MLP neurons of a small language model. Each row is named by its layer, matrix (down: output weights) and neuron, and shows model dimensions 144-271. Each number is 200 + 20 x the weight over its row's rms, rounded and kept within 0 to 999. A neuron's up and down rows have the sign that makes its largest values positive.
Before each neuron's rows, "fires before" lists the tokens most often just after its 100 highest values on Wikipedia text that the model never trained on.

fires before: " |", " (", ";", ")", " (−"
L2.down720,195,214,234,179,198,219,192,192,221,215,246,181,199,194,185,218,186,223,167,219,176,166,186,193,222,198,188,196,207,214,175,243,227,201,218,242,181,217,173,252,203,224,189,229,183,203,183,202,223,168,238,198,220,239,179,202,224,210,223,216,229,156,224,201,189,226,228,206,193,221,211,172,208,191,197,188,213,178,190,213,188,216,192,209,180,187,218,164,211,210,129,190,217,215,186,207,189,211,192,152,199,169,187,180,190,212,200,193,220,197,240,207,212,190,217,172,203,214,191,198,197,220,218,193,202,243,229,174

fires before: " |", " |\n", "%", " ", ")"
L2.down600,209,191,198,225,212,180,200,214,196,229,150,193,189,218,216,196,189,190,221,186,155,176,143,202,191,198,225,216,222,172,215,170,204,195,204,177,195,182,240,168,224,212,182,187,231,216,189,208,192,205,180,201,237,195,196,201,207,201,163,204,221,187,196,234,199,161,188,212,205,213,151,239,194,220,163,155,179,159,189,175,197,197,211,229,195,222,183,196,223,196,221,200,217,228,204,208,205,211,205,227,194,213,187,207,187,217,222,220,195,211,216,184,197,187,206,226,196,203,225,200,197,182,172,237,178,224,246,183

fires before: " |", " |\n", "+", ",", "."
L5.down1123,183,202,191,228,196,215,174,176,222,160,187,226,181,181,220,192,192,194,226,178,176,193,214,188,218,204,224,167,196,213,218,235,184,187,195,197,216,224,201,199,221,244,178,177,192,156,225,197,249,187,191,240,171,189,183,204,215,188,224,183,209,220,195,216,211,167,212,186,207,170,220,209,182,221,214,215,198,205,209,195,208,174,216,166,202,204,192,240,238,183,197,199,208,180,160,214,183,196,229,177,235,216,199,191,191,227,174,208,219,212,178,209,222,197,199,192,142,223,207,191,196,209,176,207,178,198,216,196

fires before: " ", " |", " Telugu", " QF", " Television", ";"
L7.down873,175,192,210,223,201,176,196,216,204,194,176,210,199,194,191,201,179,192,204,171,234,162,178,224,229,175,173,256,203,202,193,203,196,214,233,195,234,218,204,221,207,221,191,168,174,222,193,199,226,150,189,215,218,233,203,183,189,195,215,184,209,214,180,190,201,184,184,188,242,192,219,202,236,241,197,217,211,204,175,196,193,206,221,194,196,173,199,177,182,186,212,209,178,174,170,182,207,179,199,205,175,197,200,217,200,210,184,216,196,200,189,200,168,197,191,201,196,216,206,233,209,223,229,188,202,188,180,220

fires before: " ", " |", "20", ",", "."
L2.down120,211,199,252,206,216,198,174,223,194,204,190,216,210,234,203,194,184,194,229,225,205,191,189,206,186,205,213,168,250,207,198,213,168,187,242,195,205,195,215,190,203,203,208,193,207,211,220,196,233,178,207,199,199,211,165,167,230,197,200,191,213,172,174,218,199,184,232,181,225,217,241,183,214,154,190,218,233,172,204,196,214,211,203,181,196,196,197,198,190,194,243,206,206,184,166,221,209,202,222,188,234,216,231,194,209,195,179,224,226,177,232,220,192,200,183,225,200,194,169,203,176,195,193,210,164,198,186,193

fires before: " |", ")", " |\n", "RS"
L7.down1113,200,210,227,198,183,236,221,184,211,231,188,177,171,218,164,154,214,200,194,182,168,176,226,175,206,153,212,181,207,174,174,216,215,200,206,208,196,174,216,204,176,205,218,174,151,222,193,208,187,173,211,233,207,227,212,167,214,192,197,222,213,184,187,172,182,214,199,200,177,191,184,190,162,224,174,190,197,199,186,202,235,216,209,198,210,152,234,223,211,197,208,186,198,197,194,201,229,228,183,196,231,213,173,175,163,199,198,210,199,226,184,194,197,208,204,185,184,201,207,225,213,195,225,210,203,188,217,181

fires before: " |\n", " ", " |", " ."
L5.down604,185,194,174,198,194,223,204,202,261,203,185,217,165,194,191,193,186,229,211,195,194,174,201,202,185,194,193,216,215,235,218,187,199,193,212,219,158,216,203,180,226,204,188,183,188,206,184,197,226,176,211,203,202,202,204,192,212,196,209,194,206,195,192,184,209,193,208,197,181,185,190,184,234,252,213,265,189,170,175,195,167,199,211,225,197,160,184,156,191,210,199,217,200,223,147,211,177,169,187,194,225,192,211,195,192,172,213,165,175,201,190,168,188,217,190,226,217,219,221,232,222,181,220,190,188,217,227,230

fires before: ".", ")", " to"
L2.down1007,187,220,248,206,184,205,211,170,210,183,199,195,220,195,167,217,232,272,174,209,192,199,226,232,214,210,210,192,200,179,169,176,162,214,221,205,184,218,200,183,196,194,221,187,178,202,192,211,228,161,208,221,191,212,224,204,224,199,205,198,171,194,197,208,220,236,216,169,208,204,157,173,186,248,216,214,226,191,177,209,195,214,213,206,208,228,212,200,209,204,220,192,194,174,204,248,228,192,205,176,204,221,203,205,189,214,218,190,212,178,220,198,191,196,220,195,208,202,190,216,200,193,241,181,195,230,216,183

fires before: " |", ",", " life", "==\n", " and", "."
L2.down296,221,206,197,237,173,208,222,190,195,202,164,217,184,185,182,191,190,196,202,221,181,191,224,191,222,200,175,186,233,195,199,220,193,171,188,173,230,178,162,190,226,215,166,229,203,206,238,179,187,182,226,192,182,220,194,184,192,202,202,210,200,202,211,222,212,187,195,196,203,218,214,192,233,158,230,172,173,201,204,219,202,222,240,169,177,208,213,172,187,190,225,208,231,198,183,250,216,166,176,193,219,176,218,219,198,174,223,267,218,212,205,242,195,205,185,186,215,210,231,221,215,208,222,229,169,216,166,193

fires before: " |", " (", ")", " "
L2.down260,196,203,207,219,180,203,207,214,214,187,215,210,204,204,206,190,226,210,174,239,166,193,180,202,221,190,213,171,214,179,185,247,154,234,166,195,196,207,199,212,197,180,230,195,196,165,196,203,167,165,199,189,154,179,210,206,183,197,209,232,192,216,189,206,201,163,152,211,200,206,189,175,222,197,213,191,173,196,193,189,193,214,226,200,198,206,181,215,214,247,161,178,197,168,224,201,219,220,169,189,211,207,249,167,203,209,223,182,154,188,194,187,179,245,176,206,193,187,199,224,216,230,236,207,210,218,181,219

fires before: " |", ",", "R", "–"
L2.down1321,186,239,216,183,196,207,191,181,227,254,231,216,194,148,191,239,169,238,195,227,193,233,192,196,216,186,244,190,201,193,186,196,191,184,195,167,168,211,220,202,189,185,181,211,176,196,188,221,207,191,217,163,192,227,192,201,232,189,154,199,186,209,199,199,208,194,211,179,164,207,176,196,224,188,223,215,218,170,200,204,220,230,228,202,179,168,175,166,206,208,189,181,228,205,223,194,202,205,211,198,203,169,203,190,169,186,181,211,188,228,235,200,190,195,212,185,186,177,247,205,203,196,241,214,177,206,175,209

fires before: ":", "–", " to", " |"
L7.down769,153,215,176,198,201,223,176,216,175,190,238,181,197,168,187,201,159,218,225,216,195,191,225,160,192,179,161,202,187,182,195,217,147,182,202,229,200,180,224,208,208,213,211,219,206,214,256,207,174,191,200,248,188,179,192,156,206,163,181,182,180,219,217,230,190,229,193,199,187,203,184,198,203,193,184,158,182,197,214,202,180,183,148,175,239,219,185,174,179,201,224,188,247,155,185,186,199,220,187,201,176,213,207,203,183,179,187,208,183,205,230,189,213,191,186,218,221,210,194,212,207,209,193,217,170,205,187,196

fires before: " |\n", " |"
L7.down792,225,209,206,205,219,178,179,194,239,212,178,204,202,217,185,214,224,181,216,192,210,211,225,182,165,156,196,194,187,203,206,213,205,207,193,185,177,203,181,211,212,205,190,208,206,227,188,208,219,206,194,224,221,185,178,222,222,167,206,231,200,209,184,217,196,167,208,212,161,186,156,199,230,175,208,194,217,203,181,222,203,180,205,182,192,239,243,205,201,158,175,197,171,197,205,187,200,213,210,225,184,217,168,198,222,218,229,233,186,207,165,209,177,203,200,201,189,192,226,145,208,165,196,224,142,215,205,207

fires before: " ", " |", " (", "\n"
L7.down62,192,218,226,177,205,196,188,201,191,232,178,181,209,177,203,184,210,202,210,203,202,198,187,215,206,170,167,198,222,174,205,204,215,261,162,220,185,205,231,206,216,171,212,154,198,228,169,233,216,217,192,195,160,198,199,195,191,190,197,202,194,200,174,199,193,251,180,199,183,175,207,169,191,181,230,202,230,182,215,218,214,206,210,204,219,165,172,178,221,197,174,227,194,212,154,186,198,204,174,185,177,213,171,249,200,175,185,217,204,206,193,199,203,186,199,224,235,201,200,247,190,168,189,185,182,200,197,191

fires before: "\n", " |", "-", "\n\n", ":"
L7.down482,208,167,186,214,206,158,199,177,198,173,190,254,221,184,230,212,195,204,174,189,196,195,170,182,221,197,167,196,198,180,208,193,207,201,189,210,171,209,227,213,204,173,234,178,225,199,212,235,191,187,218,188,176,218,177,216,195,155,242,224,178,204,211,215,224,228,204,180,189,188,204,157,194,214,195,211,198,214,212,194,230,185,200,206,195,192,206,225,202,203,183,200,201,199,215,225,178,223,169,208,202,206,205,216,222,211,157,197,215,198,184,214,219,206,177,239,173,199,225,185,233,171,189,189,225,226,225,193

fires before: " |", " -", ":", " "
L5.down1233,188,225,215,204,237,187,192,214,216,178,165,214,191,172,171,191,233,221,214,194,182,198,188,200,170,187,205,206,204,203,219,206,218,214,196,193,221,217,195,179,199,205,260,158,230,208,186,188,202,232,166,238,191,231,198,198,222,196,180,217,209,204,219,225,189,204,161,225,207,241,177,177,188,182,196,189,189,191,186,189,200,207,213,185,241,196,186,194,194,172,177,181,200,222,205,215,182,188,203,173,188,202,210,195,219,141,207,198,179,211,234,238,171,178,162,234,243,239,190,182,212,236,204,188,177,194,190,202

fires before: " |", ".", " "
L7.down999,218,238,202,199,185,190,232,183,206,167,172,229,235,214,189,211,208,222,161,168,182,211,202,183,171,206,208,215,211,195,182,188,251,184,185,201,184,195,175,206,184,161,191,195,181,169,220,198,207,182,216,230,171,183,208,195,179,189,148,175,213,225,211,186,202,194,186,194,215,209,239,184,172,223,181,200,212,191,186,177,195,172,219,192,211,210,223,197,210,211,256,227,195,188,229,234,217,223,204,195,197,232,196,186,186,181,208,186,176,230,198,181,172,189,190,241,209,191,209,181,197,136,251,212,192,190,193,182

fires before: " ", "20", "19", " |", " |\n"
L5.down1187,143,227,217,131,203,176,175,199,185,201,208,202,211,175,189,231,207,188,173,206,161,211,205,185,211,208,230,221,200,203,231,193,184,244,206,178,174,198,232,165,169,210,192,241,212,194,197,202,198,163,189,200,181,221,213,176,220,252,223,223,186,200,158,198,199,163,200,214,196,232,178,142,247,188,174,191,180,197,209,198,201,211,216,190,165,177,172,222,180,209,185,210,226,197,170,233,220,192,182,182,150,226,186,204,178,188,187,177,211,193,219,234,207,204,216,210,174,169,164,212,167,234,206,215,195,194,195,203

fires before: ":", " |"
L7.down764,193,174,228,191,201,223,220,179,194,175,187,220,199,189,198,194,178,211,210,190,176,208,181,230,189,206,176,161,189,204,206,219,220,166,190,216,207,152,194,211,189,221,236,199,167,191,212,204,210,171,201,213,163,202,202,207,174,161,180,187,192,217,214,245,199,191,188,164,200,193,205,198,218,190,160,187,178,225,226,194,210,154,197,197,190,203,200,187,187,187,194,188,216,242,221,204,177,226,219,220,226,180,203,215,195,206,221,218,179,206,219,221,201,233,197,205,178,210,218,207,160,195,213,217,188,180,238,170

fires before: " ", " as", " for", " by", " in", " of"
L5.down851,195,241,174,185,203,222,210,157,171,233,204,219,174,214,193,213,284,176,197,210,213,201,212,190,202,231,216,183,185,204,233,176,226,193,212,174,209,223,224,183,212,205,181,213,182,221,171,203,227,176,237,165,194,167,217,208,205,165,203,198,185,219,224,215,200,209,203,171,191,213,177,201,186,185,224,194,238,200,234,225,155,187,190,228,196,202,200,200,203,209,210,200,186,222,169,193,172,169,210,203,244,186,182,181,215,189,219,180,211,227,235,221,215,216,195,177,200,221,187,233,175,159,192,211,200,205,169,185

fires before: ",", ".", " he", ".\n\n", "),"
L5.down487,198,210,215,198,208,198,211,202,175,199,209,196,203,174,234,176,223,187,191,194,225,200,196,208,200,205,229,224,229,179,183,206,195,227,197,198,190,167,201,154,206,183,220,214,208,237,179,185,204,186,181,203,204,209,217,160,226,199,193,194,205,175,204,189,187,210,206,194,216,190,243,200,240,176,192,180,177,185,208,178,216,240,190,220,213,214,205,186,219,183,180,195,231,199,195,205,196,214,191,201,191,228,204,212,229,192,191,222,180,181,240,217,190,165,189,198,207,223,225,195,178,196,200,212,195,209,183,243

fires before: "–", ":", "–present", " to"
L5.down401,197,224,221,197,192,169,205,201,160,186,234,202,190,203,221,181,200,184,209,238,223,191,216,182,229,189,221,203,200,195,180,200,177,196,204,175,207,183,198,210,198,191,190,209,217,226,225,173,205,205,160,197,159,183,227,187,202,182,176,162,214,172,205,248,181,204,198,206,212,167,212,214,189,173,221,202,204,207,203,187,228,219,195,198,212,273,204,146,189,195,232,176,182,192,204,203,184,232,178,192,200,219,220,216,172,195,205,178,204,181,182,189,183,167,174,207,200,153,210,189,190,200,189,196,146,212,186,167

fires before: " |", ")\n", " |\n", ";", " in", "\n"
L7.down1373,167,216,202,213,213,183,173,193,188,224,202,222,215,184,181,250,189,192,193,212,194,177,210,208,192,206,188,201,259,189,196,171,205,206,173,212,200,213,196,203,183,181,167,182,146,209,187,221,197,205,186,216,186,186,194,200,229,243,232,202,200,201,193,206,190,166,203,178,162,198,176,208,207,183,228,225,191,219,216,205,184,219,187,200,216,220,166,251,175,196,195,209,174,245,167,194,225,224,178,208,224,172,215,196,215,200,202,223,178,202,203,204,197,197,219,218,227,220,218,206,177,199,214,181,217,164,203,183

fires before: " |", " |\n"
L7.down1198,190,195,152,187,203,183,162,193,191,209,200,185,218,210,216,225,220,208,185,196,170,174,240,183,207,201,192,211,209,237,210,192,169,226,162,219,195,177,242,193,193,160,175,241,233,172,223,209,193,189,227,190,224,187,210,217,200,201,166,214,214,228,253,213,223,228,198,209,199,192,186,211,200,224,218,201,185,181,205,213,224,204,186,206,207,201,209,200,199,191,210,206,190,181,217,206,189,167,195,208,161,254,229,197,206,206,235,209,200,190,251,207,216,180,186,228,200,210,204,210,202,199,180,183,207,221,205,198

fires before: " ", " .", " Rud", " W", " L"
L2.down585,190,220,185,208,233,183,238,175,186,224,211,217,220,191,198,172,183,194,198,207,169,205,211,198,204,197,205,177,216,200,205,177,178,241,210,220,195,184,216,209,210,208,229,170,175,176,187,210,202,200,222,206,208,218,188,177,221,232,237,194,200,199,224,186,180,206,211,211,193,251,208,203,205,221,189,200,185,202,198,219,185,141,224,203,209,187,244,211,217,204,209,235,158,231,188,227,203,181,223,209,199,151,224,202,248,216,212,220,212,201,191,220,188,231,203,170,214,184,220,195,233,213,172,236,205,193,222,163

fires before: " ", "20", " August", " ", "17", " December"
L5.down1512,188,209,194,209,213,207,180,173,206,188,238,227,225,200,199,179,198,211,198,182,203,219,187,239,169,205,212,202,177,216,224,218,219,224,187,205,192,200,184,210,135,189,228,246,211,192,186,178,188,196,194,226,179,194,182,213,204,184,221,227,204,198,191,217,208,214,212,197,154,206,197,204,228,201,181,188,182,188,199,226,208,202,181,216,201,181,207,195,189,196,170,213,256,241,207,202,189,244,184,180,151,187,194,222,225,173,213,179,197,217,231,174,238,213,181,192,212,207,210,180,209,229,174,201,178,168,223,203

fires before: " ", " the", " March"
L2.down972,216,216,206,220,211,178,249,196,214,183,219,183,204,211,204,191,211,204,201,205,203,203,198,227,229,228,180,172,175,233,202,212,227,204,202,204,224,205,225,181,218,172,180,191,218,201,163,183,204,214,220,237,158,232,169,199,195,219,198,196,203,225,214,188,188,213,199,180,230,210,168,170,193,225,207,207,205,227,228,208,169,180,194,196,200,192,220,204,208,197,232,210,220,206,179,194,185,196,188,178,223,165,205,215,191,207,231,169,182,207,221,208,182,219,228,199,196,194,203,210,202,225,206,164,187,184,194,179

fires before: " |", ".", "%"
L2.down341,231,216,200,169,215,226,203,161,196,245,182,183,192,193,206,289,218,202,189,217,225,200,214,211,233,191,222,217,178,185,168,199,154,220,191,205,193,196,217,200,212,224,234,135,178,194,210,156,216,182,159,196,208,197,234,202,191,198,216,205,196,188,192,197,150,176,225,206,185,207,172,195,182,222,220,203,184,181,214,189,194,245,193,209,201,204,228,214,197,179,203,192,180,214,214,207,220,236,199,186,191,208,201,192,183,198,205,223,210,232,215,218,222,190,223,184,235,237,204,198,199,223,235,228,186,188,198,208

fires before: " |", " —;", ";", " ", "%"
L7.down59,215,207,192,210,225,223,231,173,241,192,161,214,171,182,190,173,221,178,208,215,212,164,162,204,215,190,210,239,190,210,224,208,211,204,190,188,224,225,188,224,218,241,221,185,200,230,195,171,177,192,197,221,223,219,187,198,188,205,236,173,175,195,176,164,197,222,179,199,187,193,186,197,192,200,217,201,206,203,225,248,159,195,210,209,189,173,224,227,218,211,215,191,205,218,200,189,196,209,196,202,208,219,219,194,184,202,200,202,177,194,182,172,206,170,177,226,191,231,209,208,230,188,231,210,199,170,175,234

fires before: " ", " average", "iz", " |", ")"
L2.down309,239,200,202,260,172,177,206,198,234,238,190,168,180,168,212,221,210,225,206,199,192,207,189,211,237,190,226,234,196,176,192,224,193,197,222,189,165,173,225,202,173,210,224,155,159,197,164,179,191,192,216,181,228,195,187,207,181,203,207,196,194,198,210,182,182,220,189,216,202,175,232,176,217,180,194,177,227,202,205,201,199,196,216,210,197,179,238,209,196,200,203,197,180,209,177,184,210,191,207,196,198,227,219,247,212,186,202,210,211,203,194,182,187,208,194,179,192,188,184,169,196,198,226,177,212,174,204,230

fires before: " ", "ar", "ab"
L7.down1034,187,204,225,211,221,169,223,197,190,210,197,181,181,191,206,210,185,182,213,192,224,196,193,217,186,168,179,172,190,228,232,209,225,154,205,198,195,185,192,212,202,146,194,199,191,232,181,159,216,202,163,161,185,209,176,194,200,180,228,229,218,176,174,177,204,219,174,198,209,196,172,207,174,214,189,212,203,201,216,193,210,198,234,178,220,179,219,181,248,204,184,190,198,199,219,224,199,164,198,223,218,175,199,226,216,214,198,180,209,198,216,230,217,185,213,213,179,239,207,191,227,213,188,197,213,204,177,222

fires before: "19", "20", " |", "\n", " and"
L5.down1328,182,210,174,204,182,184,173,190,217,235,182,219,174,204,182,220,204,224,204,223,232,228,190,205,195,187,194,185,194,172,222,211,205,222,178,213,179,171,182,198,179,194,203,188,184,211,164,213,203,192,191,184,218,213,205,191,221,171,196,190,237,196,157,215,234,203,190,180,200,197,226,181,185,193,228,236,170,197,234,179,228,179,194,199,199,175,176,172,213,216,197,160,233,201,179,171,193,184,180,200,195,196,197,226,198,166,197,243,192,228,204,186,222,225,201,194,208,185,224,198,197,211,174,192,175,170,195,198

fires before: " ", " |"
L7.down647,223,182,206,228,245,205,178,206,221,194,165,218,186,199,197,224,206,200,195,185,230,189,184,202,199,175,180,206,190,220,193,218,194,164,203,170,216,207,194,207,197,200,181,214,182,186,214,182,228,217,194,201,239,198,162,204,231,218,178,188,218,220,200,207,193,215,187,171,216,232,205,225,215,201,177,216,175,172,226,194,173,245,192,205,208,207,205,163,203,202,203,182,193,208,175,192,223,178,200,205,243,205,225,221,197,181,213,236,184,176,202,208,191,213,172,167,195,194,190,185,218,204,226,153,187,181,190,176

fires before: " |", ":", "%", " |\n", ")\n", "–"
L2.down712,191,169,203,173,188,189,192,203,166,202,179,216,180,208,191,171,174,194,193,193,155,205,168,203,165,210,165,178,233,210,221,180,215,207,190,197,177,212,226,239,200,215,193,169,169,225,217,204,214,193,165,211,227,195,202,230,199,216,202,216,178,198,207,188,185,164,183,191,191,177,175,208,204,157,207,184,209,218,220,212,228,182,195,212,142,238,205,194,221,213,194,143,175,223,200,170,170,201,195,205,163,200,234,226,204,203,191,205,205,205,172,197,178,238,187,187,164,202,198,210,187,180,204,213,169,183,229,161

fires before: ")", " (", " |", " |\n", "%", "5"
L7.down405,225,224,223,222,205,200,237,192,202,183,167,211,243,187,221,207,195,196,201,206,194,188,133,191,199,222,218,262,204,192,232,200,223,214,183,179,182,214,187,203,196,176,195,227,205,194,167,232,228,225,236,196,186,195,183,206,193,199,213,189,204,226,174,178,193,185,193,210,207,167,188,163,207,195,179,251,214,230,199,209,204,188,224,191,195,153,159,225,182,182,166,189,200,228,175,183,172,218,182,219,212,202,195,175,150,209,203,220,171,222,201,233,207,176,205,182,174,224,181,229,254,211,228,216,185,223,193,225

fires before: " by", " in", " on", ":", " the"
L5.down193,211,182,211,190,156,177,176,202,213,198,192,218,222,186,183,206,209,209,214,207,214,173,199,229,201,231,192,200,192,216,195,178,216,178,207,210,214,219,197,207,171,190,207,188,196,206,191,218,170,207,213,173,190,244,166,217,205,190,226,175,188,222,215,195,198,151,188,214,204,203,213,197,201,190,196,194,174,211,211,195,212,246,244,225,228,180,205,213,198,226,223,176,200,219,193,203,191,186,211,228,184,194,224,196,204,188,179,213,205,203,166,172,197,211,176,164,210,199,203,195,220,163,204,191,184,219,211,187

fires before: " |", ".", " |\n", ",", " m", " ("
L2.down1285,201,200,239,238,198,191,191,184,185,218,248,208,189,204,203,187,172,176,182,214,175,199,230,196,205,208,194,176,194,181,208,214,191,223,167,197,149,190,208,230,186,190,199,186,190,175,250,174,159,197,229,239,223,225,230,206,204,181,215,174,218,205,207,192,206,207,174,189,198,198,181,235,237,189,257,165,205,190,206,212,195,196,210,169,218,167,204,182,188,183,178,195,167,179,213,215,201,201,205,194,195,207,193,201,196,214,225,192,201,192,186,173,191,227,200,194,206,198,200,214,194,172,210,184,207,219,184,223

fires before: " "
L7.down805,214,204,185,200,196,226,199,196,206,204,182,201,213,183,208,238,208,141,191,160,209,197,200,179,188,200,194,203,184,188,214,233,214,170,192,206,203,223,216,186,180,158,196,197,196,183,211,188,200,187,207,206,216,176,207,202,247,197,225,203,201,204,229,207,178,217,204,182,213,201,211,216,224,202,179,188,231,211,189,182,196,173,192,253,187,176,200,237,195,200,169,214,240,212,196,249,202,227,197,216,208,187,211,220,200,173,231,251,202,228,215,218,238,232,154,216,206,200,194,219,194,209,212,200,161,172,144,182

fires before: " ", " in", " by", " on"
L7.down1022,220,174,209,187,213,212,184,212,187,198,193,184,154,206,195,210,224,208,221,161,199,208,220,212,172,209,225,216,198,137,190,167,202,176,189,143,185,204,198,220,183,218,233,162,203,195,230,226,209,182,225,173,186,254,202,199,191,200,192,190,230,202,209,225,201,206,209,161,173,203,185,201,198,218,206,190,195,210,194,208,217,221,209,227,198,209,206,161,234,183,236,191,202,237,142,200,215,194,179,184,181,210,204,208,199,183,184,221,197,247,163,206,223,212,196,184,165,192,214,174,195,194,196,178,176,214,175,209

fires before: " |", " |\n", "\n", "|", ".", " "
L5.down606,189,197,172,181,186,198,194,198,301,193,204,208,221,233,203,199,197,173,196,204,222,188,215,209,191,193,197,170,210,202,210,204,164,203,199,213,171,197,238,203,206,226,217,172,172,171,172,198,207,203,164,212,193,203,228,206,207,190,177,215,205,214,184,192,204,174,185,199,203,177,205,184,175,196,225,214,216,189,174,192,191,146,179,212,180,198,193,212,197,237,178,189,220,181,166,196,215,211,183,186,224,223,217,210,213,195,204,224,167,192,189,218,182,204,236,172,200,197,221,201,202,202,216,194,214,218,197,187

fires before: " |", ".", "\n", "°"
L7.down242,180,214,194,177,169,177,187,203,182,217,198,253,213,180,179,174,230,215,193,197,190,199,219,219,195,220,194,220,193,199,196,192,222,210,203,190,208,183,211,212,214,141,202,187,199,217,197,212,168,193,229,204,219,208,228,197,191,192,207,176,212,228,211,188,242,202,198,194,177,185,211,195,207,199,229,193,199,189,157,192,214,193,247,206,204,213,200,189,217,199,224,201,220,202,232,211,184,188,236,225,160,225,193,189,198,189,230,178,227,175,215,198,202,187,230,240,210,216,174,196,177,211,147,168,215,193,176,190

fires before: ",", ":", ")\n", ".", "–"
L5.down1019,202,224,208,172,194,202,193,226,186,211,222,224,171,187,234,188,180,211,232,224,225,173,228,200,187,209,207,182,174,184,200,243,223,200,171,191,193,228,203,243,202,200,164,204,219,214,219,183,254,222,180,170,196,188,173,214,247,218,182,201,209,222,206,209,197,182,214,199,196,197,184,235,215,157,183,197,220,190,191,190,203,174,201,185,197,178,195,190,208,218,192,198,189,182,209,198,194,206,206,169,189,210,194,171,207,233,190,209,177,186,201,163,200,191,210,163,199,194,197,165,194,179,219,178,200,173,173,224

fires before: ":", "–", " |\n", "."
L7.down235,205,218,185,212,208,210,187,249,200,205,179,195,194,167,199,181,188,215,193,209,188,232,212,184,206,197,200,202,219,211,204,222,174,196,233,153,196,242,226,215,200,196,149,167,179,181,207,211,234,201,190,184,193,210,179,236,194,185,216,198,193,202,169,190,214,201,216,196,166,195,219,210,213,180,200,172,180,206,230,236,201,199,201,162,148,227,219,207,210,198,179,192,239,198,192,202,187,238,227,210,196,169,197,209,210,209,218,224,222,200,218,229,186,183,209,206,187,173,214,197,153,210,199,215,212,207,241,183

fires before: ",", ".", ".\n\n", " ", " and"
L2.down960,203,194,200,175,236,217,213,198,196,217,185,206,173,198,199,176,171,179,205,210,220,140,199,211,212,256,204,208,191,182,161,182,217,185,197,171,225,232,170,239,244,219,195,199,217,225,171,211,202,191,221,170,171,186,214,208,219,205,206,188,196,188,196,206,201,181,201,222,203,210,250,206,189,187,189,237,206,151,210,204,220,236,180,176,203,232,204,186,206,201,189,205,189,220,222,189,185,177,226,191,181,228,167,173,208,218,213,208,163,188,164,224,215,203,206,208,222,177,204,192,192,199,185,203,175,203,156,175

fires before: " a", " of", " an", " the"
L5.down1296,181,201,197,174,207,195,222,198,192,194,203,205,261,207,180,192,207,188,196,182,212,222,208,171,209,234,195,187,185,232,180,203,240,216,181,206,237,235,206,197,209,219,212,181,211,198,183,202,212,222,202,194,184,211,199,171,244,188,203,206,211,202,208,193,179,213,202,189,248,198,193,208,227,189,212,211,169,185,203,189,199,168,210,174,191,195,182,209,198,228,220,180,184,197,195,223,207,215,178,207,216,182,202,175,212,173,200,159,214,223,213,253,193,194,198,186,203,201,198,187,189,180,216,196,201,245,176,225

fires before: " |", " ", " his", " a"
L2.down1482,170,212,200,239,197,171,243,192,216,198,209,197,219,207,184,212,184,200,214,214,212,197,221,217,202,211,181,171,169,244,214,214,210,204,189,226,190,206,219,219,231,182,236,179,199,248,199,173,221,211,200,225,198,212,188,197,217,233,226,189,182,199,233,201,196,218,196,187,189,231,187,220,225,219,203,197,213,195,194,212,208,194,181,206,194,204,232,180,171,193,209,184,167,192,185,215,193,214,179,232,189,191,186,221,240,186,204,219,210,213,200,223,221,193,177,186,180,198,176,217,246,235,199,210,213,194,168,201

fires before: " |", ".", "R", ",", ";", "\n"
L2.down61,197,203,201,176,189,228,186,169,188,217,185,231,210,200,209,191,193,229,205,171,187,189,210,208,194,209,240,174,206,206,189,186,181,225,145,192,187,191,214,247,177,213,204,183,218,216,218,222,211,202,191,211,196,203,189,186,208,212,224,197,166,221,166,219,182,192,178,179,225,201,215,262,220,216,231,182,225,235,183,167,212,185,180,202,207,194,172,201,247,173,207,199,205,217,208,185,205,221,165,195,217,205,186,202,212,160,198,236,192,199,216,211,179,190,198,199,220,185,209,168,176,186,206,199,191,191,175,227